Weights of a small GPT-style language model, trained from scratch on English Wikipedia: 11 layers, a variant of Muon for these matrices.
MLP neurons of a small language model. Each row is named by its layer, matrix (up: input weights) and neuron, and shows model dimensions 32-159. Each number is 50 + 10 x the weight over its row's rms, rounded and kept within 0 to 99.
After each neuron's rows, "fires after" lists the tokens most often just before its 100 highest values on Wikipedia text that the model never trained on.

L7.up23:57 33 39 61 58 37 57 40 58 47 36 50 63 43 52 49 74 40 45 54 35 54 53 54 49 54 39 41 64 52 60 47 57 45 46 45 66 23 44 65 49 78 41 59 42 53 34 65 52 50 55 59 61 54 40 26 47 65 51 51 08 49 58 41 52 39 61 49 36 47 34 51 37 52 47 40 35 70 43 46 58 49 57 70 51 61 46 44 62 36 67 58 58 47 40 50 53 48 47 55 64 50 45 51 57 55 44 40 52 58 46 46 75 54 62 58 58 52 52 51 44 46 50 60 53 48 60 45
fires after: "c", "oc", "p", "2", " p", "P"

L5.up174:49 50 56 59 48 67 51 55 40 65 36 38 47 57 43 49 44 50 66 67 39 52 66 71 50 47 69 62 62 53 54 53 43 52 56 69 51 58 55 46 39 64 55 48 38 54 48 43 46 59 48 43 30 54 45 59 57 45 43 40 50 53 56 49 52 45 57 47 37 54 42 59 57 46 38 49 56 60 45 44 51 44 49 45 36 30 44 41 53 34 35 45 63 57 41 39 34 61 37 41 62 43 53 32 63 52 29 44 50 43 54 55 40 52 50 54 52 50 48 65 45 61 57 49 40 63 44 59
fires after: " (", " W", " re", "s", "e", " O"

L7.up80:63 56 52 54 40 41 43 40 55 48 55 46 60 73 38 46 54 35 44 47 64 52 52 48 64 59 41 46 75 40 63 61 47 59 38 46 48 48 57 34 43 49 45 52 65 40 38 51 50 41 42 50 55 57 50 35 59 63 52 63 47 56 53 57 56 41 46 41 33 48 47 54 25 50 36 57 44 48 38 38 40 64 36 41 58 68 50 41 46 60 51 37 46 53 60 57 48 52 56 47 52 56 43 59 52 73 40 54 36 42 64 39 54 51 49 43 43 60 69 45 47 46 54 44 69 55 38 39
fires after: " c", " ", "c", "ro", "ou", " p"

L8.up38:41 52 56 36 37 49 54 62 49 45 60 51 53 64 35 61 51 65 65 49 51 49 71 33 54 31 48 47 57 51 48 46 50 60 32 52 38 51 45 47 55 47 63 62 51 69 41 51 55 41 52 46 37 51 47 51 61 46 67 65 57 60 65 53 62 53 52 40 63 53 52 54 46 49 35 37 40 55 32 47 46 41 59 42 47 32 58 40 36 78 38 52 54 39 30 59 28 40 39 56 57 27 56 60 60 46 36 58 38 53 55 51 56 59 55 43 41 42 47 52 48 35 46 35 61 60 59 49
fires after: " re", "e", " 1", " L", "n"

L7.up275:69 62 48 52 63 49 50 56 64 40 65 48 49 55 44 39 43 53 35 49 55 39 63 44 65 83 47 36 57 52 50 64 51 39 37 50 44 42 54 43 68 38 60 41 55 59 57 48 44 68 51 49 77 51 49 55 42 49 42 33 49 50 50 68 50 60 32 54 38 43 51 40 56 56 41 57 49 51 43 39 53 46 58 45 50 54 46 71 54 68 58 40 48 33 54 57 54 41 39 52 45 31 23 63 47 44 57 44 56 54 62 52 39 62 56 55 39 56 62 50 20 34 48 56 50 31 55 56
fires after: " o", " E", " ", " O", "y", "O"

L7.up350:52 37 63 60 56 45 35 70 66 56 52 45 52 57 48 54 59 66 54 35 59 57 48 55 40 52 39 60 39 57 51 64 47 66 65 54 46 49 44 36 58 38 45 44 19 45 57 45 38 61 66 38 49 42 50 45 31 51 40 57 49 56 37 54 50 41 30 40 59 44 32 52 53 43 61 59 47 40 43 62 61 44 44 63 57 44 42 58 47 33 53 45 40 57 61 53 46 62 50 57 48 74 36 45 28 46 59 54 45 46 60 39 51 54 35 41 58 62 57 63 55 61 50 62 57 54 59 53
fires after: "i", "is", "x", "o", "im", "in"

L7.up179:45 57 65 38 56 35 67 43 71 57 50 55 48 54 50 55 53 58 57 62 37 39 50 59 53 41 42 53 51 69 59 51 62 40 42 69 54 36 44 58 55 49 57 48 62 54 47 67 29 38 57 37 53 58 38 51 44 39 55 55 44 33 50 62 58 34 56 31 56 52 33 38 38 50 38 34 47 62 59 44 53 52 52 64 45 48 45 42 56 75 61 59 38 56 51 32 57 60 30 48 55 72 38 58 43 63 62 44 26 48 54 54 47 56 45 60 58 39 49 32 55 56 52 52 43 40 54 72
fires after: "ab", " G", "ac", "at", "r"

L7.up25:47 31 54 44 60 46 52 35 51 47 40 55 41 74 61 39 45 53 47 37 54 42 66 44 41 48 46 54 58 65 31 41 42 61 43 56 41 41 55 64 57 52 33 56 33 63 54 71 67 65 41 38 54 43 62 63 34 46 53 55 41 58 41 44 59 44 52 48 67 48 63 49 34 42 61 49 48 53 50 43 46 42 57 66 41 60 59 64 46 49 33 52 62 58 24 60 42 47 49 64 54 51 55 57 32 53 57 74 39 48 40 43 51 60 48 41 43 59 46 57 28 45 52 39 39 80 61 57
fires after: "v", "el", "is", " s", "es"

L8.up113:62 57 44 55 55 73 52 52 52 56 42 56 45 39 42 45 51 70 56 66 52 47 46 55 56 57 55 44 36 43 52 36 58 51 51 55 51 45 56 57 66 47 26 55 49 53 41 46 63 51 63 35 36 56 31 47 39 50 36 53 44 63 46 56 58 46 49 63 42 51 53 45 50 39 46 51 51 61 54 61 49 48 54 65 45 63 62 19 44 47 51 52 55 39 39 54 54 78 47 55 69 47 37 40 51 46 60 53 52 71 40 55 54 39 55 70 62 27 39 51 60 51 52 58 65 58 51 34
fires after: "iv", "v", "c", "al", "it", "d"

L8.up218:62 52 47 35 48 48 37 46 45 59 59 38 54 57 43 49 48 52 58 58 44 46 41 54 60 70 40 59 46 57 46 51 58 59 63 58 53 39 59 58 48 40 52 59 73 61 60 39 65 59 69 41 33 51 34 63 38 61 58 49 29 57 46 44 55 59 50 34 58 56 44 55 60 42 61 49 47 47 50 55 48 50 48 52 44 44 39 59 48 72 52 68 49 50 55 34 41 55 52 66 48 62 46 41 49 63 37 62 52 34 52 30 40 41 67 48 50 41 50 37 41 40 48 56 37 25 29 41
fires after: " (", " r", " In", " th", " in", "er"

L6.up261:56 54 36 52 62 36 57 73 44 55 59 22 66 41 50 37 56 66 37 54 34 44 46 51 53 63 49 38 47 39 45 58 57 53 66 46 51 49 49 60 51 56 43 52 53 60 48 71 54 47 52 41 46 48 51 54 48 51 61 62 50 56 55 40 47 47 43 49 37 54 50 57 73 59 49 45 62 62 26 68 62 57 61 48 50 61 36 47 44 44 47 47 37 38 52 53 36 61 52 58 51 57 43 66 53 50 40 53 49 69 48 47 47 54 44 28 63 29 50 47 62 60 30 61 64 40 50 42
fires after: "im", "ad", "i", "es"

L5.up42:58 59 74 37 57 50 53 52 48 58 71 62 52 38 49 63 50 65 44 53 58 44 44 68 47 60 49 31 58 59 40 47 50 28 32 56 47 52 45 70 44 53 57 53 44 47 33 61 37 44 53 47 35 37 66 50 57 35 45 63 47 49 55 27 59 38 55 52 51 56 32 48 47 53 51 50 48 45 41 53 50 51 58 39 36 52 35 54 28 34 47 63 53 29 47 49 54 63 47 33 58 60 45 51 51 46 48 49 49 59 37 54 54 64 66 49 72 55 49 71 40 48 30 44 41 46 58 53
fires after: "ou", "u", "or", "ar", "2"

L5.up105:30 51 34 39 54 58 56 50 47 45 45 58 48 58 34 66 76 57 51 57 66 54 32 57 35 56 55 49 52 52 56 35 61 63 35 45 39 59 45 51 58 33 32 55 56 65 60 52 70 46 57 45 67 52 48 63 57 32 38 52 49 46 59 27 38 56 52 60 53 45 67 57 30 50 42 44 36 59 47 51 46 39 49 57 42 65 61 54 48 55 42 50 54 64 53 42 46 54 56 39 58 49 59 43 70 63 52 54 44 57 50 68 35 41 48 45 51 57 35 39 34 52 49 71 58 38 56 50
fires after: "p", "c", "l", "r", "at", "el"

L6.up91:48 41 50 57 59 35 61 48 51 41 36 46 20 55 55 53 60 43 64 64 53 52 46 65 45 54 46 42 44 49 57 32 47 70 58 56 51 49 60 43 51 37 49 48 60 59 54 48 47 44 45 51 49 47 47 67 49 45 37 46 66 51 63 51 53 72 71 66 59 61 32 53 45 56 50 58 56 42 39 52 62 34 54 40 44 59 46 48 50 64 44 24 26 40 59 39 35 34 53 60 36 59 46 44 48 35 46 52 37 44 53 53 51 32 53 40 36 47 50 56 68 57 46 51 54 77 40 47
fires after: "t", " b", " p", " d", " W", " B"

L6.up112:64 44 41 40 63 61 48 50 48 68 47 51 65 59 42 31 55 66 59 51 54 42 38 55 45 42 38 42 51 62 60 34 28 29 52 46 56 42 31 27 56 53 55 48 48 54 61 39 51 51 48 49 39 48 42 69 45 54 52 55 54 45 39 29 42 47 59 42 53 56 63 40 53 67 46 58 53 53 55 54 66 34 49 66 61 41 60 52 33 46 55 52 53 54 59 71 53 38 56 71 69 58 43 54 47 62 44 52 39 50 52 50 51 46 55 31 67 29 36 40 46 57 51 67 50 53 36 51
fires after: " n", " a", "n", "om", "an", " t"

L7.up377:53 53 32 50 51 40 69 69 61 54 56 29 43 54 78 34 55 57 50 57 35 41 27 42 50 60 48 47 54 58 53 49 30 41 47 51 41 41 52 75 59 33 59 51 40 47 49 50 63 28 39 31 44 43 53 48 53 65 62 44 44 71 56 55 47 48 31 48 48 60 28 34 51 54 49 47 63 58 51 29 51 47 39 59 28 42 39 63 38 61 56 48 49 47 37 30 55 37 64 57 55 50 59 35 65 54 55 66 40 45 40 55 51 52 48 54 48 52 55 62 52 48 58 61 51 50 51 52
fires after: " ", "ic", "a", " w"

L7.up29:60 60 54 55 49 45 50 23 48 32 47 46 52 48 68 53 41 73 56 35 63 65 37 42 45 52 60 61 35 53 43 63 70 51 60 45 57 44 46 58 55 51 66 62 22 48 53 39 56 36 54 50 53 53 55 54 51 43 55 41 44 54 39 52 48 50 41 35 41 57 30 47 50 52 60 72 47 33 61 23 55 59 59 54 34 47 60 56 54 55 39 45 46 71 48 56 50 47 62 41 62 52 38 35 58 53 46 64 52 53 47 48 41 57 40 53 59 61 49 74 54 43 43 44 48 59 43 46
fires after: " Ch", "us", " ", "a", "x", "u"

L7.up65:49 66 51 45 38 41 50 26 66 41 36 60 48 54 46 47 56 38 54 31 51 38 46 62 63 27 46 57 30 53 50 46 61 71 43 50 61 61 46 44 58 53 54 44 52 49 44 67 49 24 65 62 39 53 56 60 58 73 37 48 55 40 64 28 52 42 40 53 65 67 55 38 62 47 39 50 52 50 35 61 56 55 43 44 63 51 59 53 49 59 59 48 50 50 59 53 27 52 59 50 54 42 57 52 67 57 55 60 56 39 27 41 40 48 52 43 53 49 46 47 38 57 54 61 62 56 57 54
fires after: " d", " at", "th", " D", "l"

L6.up119:50 43 49 35 59 48 54 55 38 39 58 54 47 70 62 41 53 47 45 59 56 59 58 30 70 50 53 47 42 63 39 32 41 57 48 49 36 45 45 48 61 64 44 37 43 51 62 67 61 40 66 42 58 68 57 40 55 53 52 40 44 43 42 38 47 45 47 48 30 51 47 64 49 54 33 43 46 64 38 48 48 69 40 66 48 55 51 48 57 54 58 58 57 34 53 55 55 57 41 41 43 40 51 43 46 61 44 55 56 69 38 57 40 41 35 64 40 22 59 44 50 65 56 65 60 31 50 51
fires after: "ic", " L", " c", " n", "if", "c"

L7.up43:55 48 54 41 38 52 44 60 27 46 39 80 41 58 55 48 66 47 50 48 58 57 67 37 58 51 36 46 32 60 49 49 50 53 40 48 31 54 70 35 53 40 40 47 56 44 55 40 46 40 54 52 46 46 55 52 67 49 48 59 39 38 50 46 58 57 59 56 55 61 26 33 55 53 45 48 42 41 42 55 52 49 56 59 55 46 63 55 37 43 52 31 63 69 53 53 40 42 59 35 46 64 52 65 60 75 38 53 54 60 65 53 53 35 52 55 64 50 53 45 46 33 62 58 61 58 63 68
fires after: " b", " d", " v", " D", "um", "if"

L5.up270:58 49 45 38 57 45 56 53 54 49 67 43 49 48 44 47 56 53 59 70 43 53 63 60 59 41 51 41 54 58 67 51 33 67 49 51 39 42 57 35 54 44 61 45 53 27 57 57 50 52 36 61 40 58 43 63 53 36 63 53 52 56 67 44 50 41 48 40 66 52 40 62 63 37 40 33 40 61 38 56 56 55 44 31 53 62 46 43 45 53 52 58 35 49 61 57 39 58 57 46 48 43 58 54 38 41 56 71 37 61 63 46 50 54 60 62 44 52 60 52 66 53 63 32 41 36 36 35
fires after: " T", "b", " B", " se", " d"

L8.up212:45 49 42 68 31 62 59 54 41 76 51 33 42 55 34 38 30 66 48 60 61 50 52 52 46 68 43 49 49 36 65 51 46 42 54 53 42 53 59 59 52 42 46 55 50 32 44 63 39 55 71 47 66 36 46 39 30 50 32 36 41 59 69 65 52 55 54 54 34 31 54 42 42 41 43 34 44 33 49 63 55 45 45 42 57 56 42 52 47 52 50 46 49 58 38 31 44 51 27 50 65 48 55 33 50 48 43 41 49 54 42 44 54 52 46 65 58 64 54 45 73 48 54 51 41 66 55 50
fires after: "ot", " c", "ad", "oc", "er"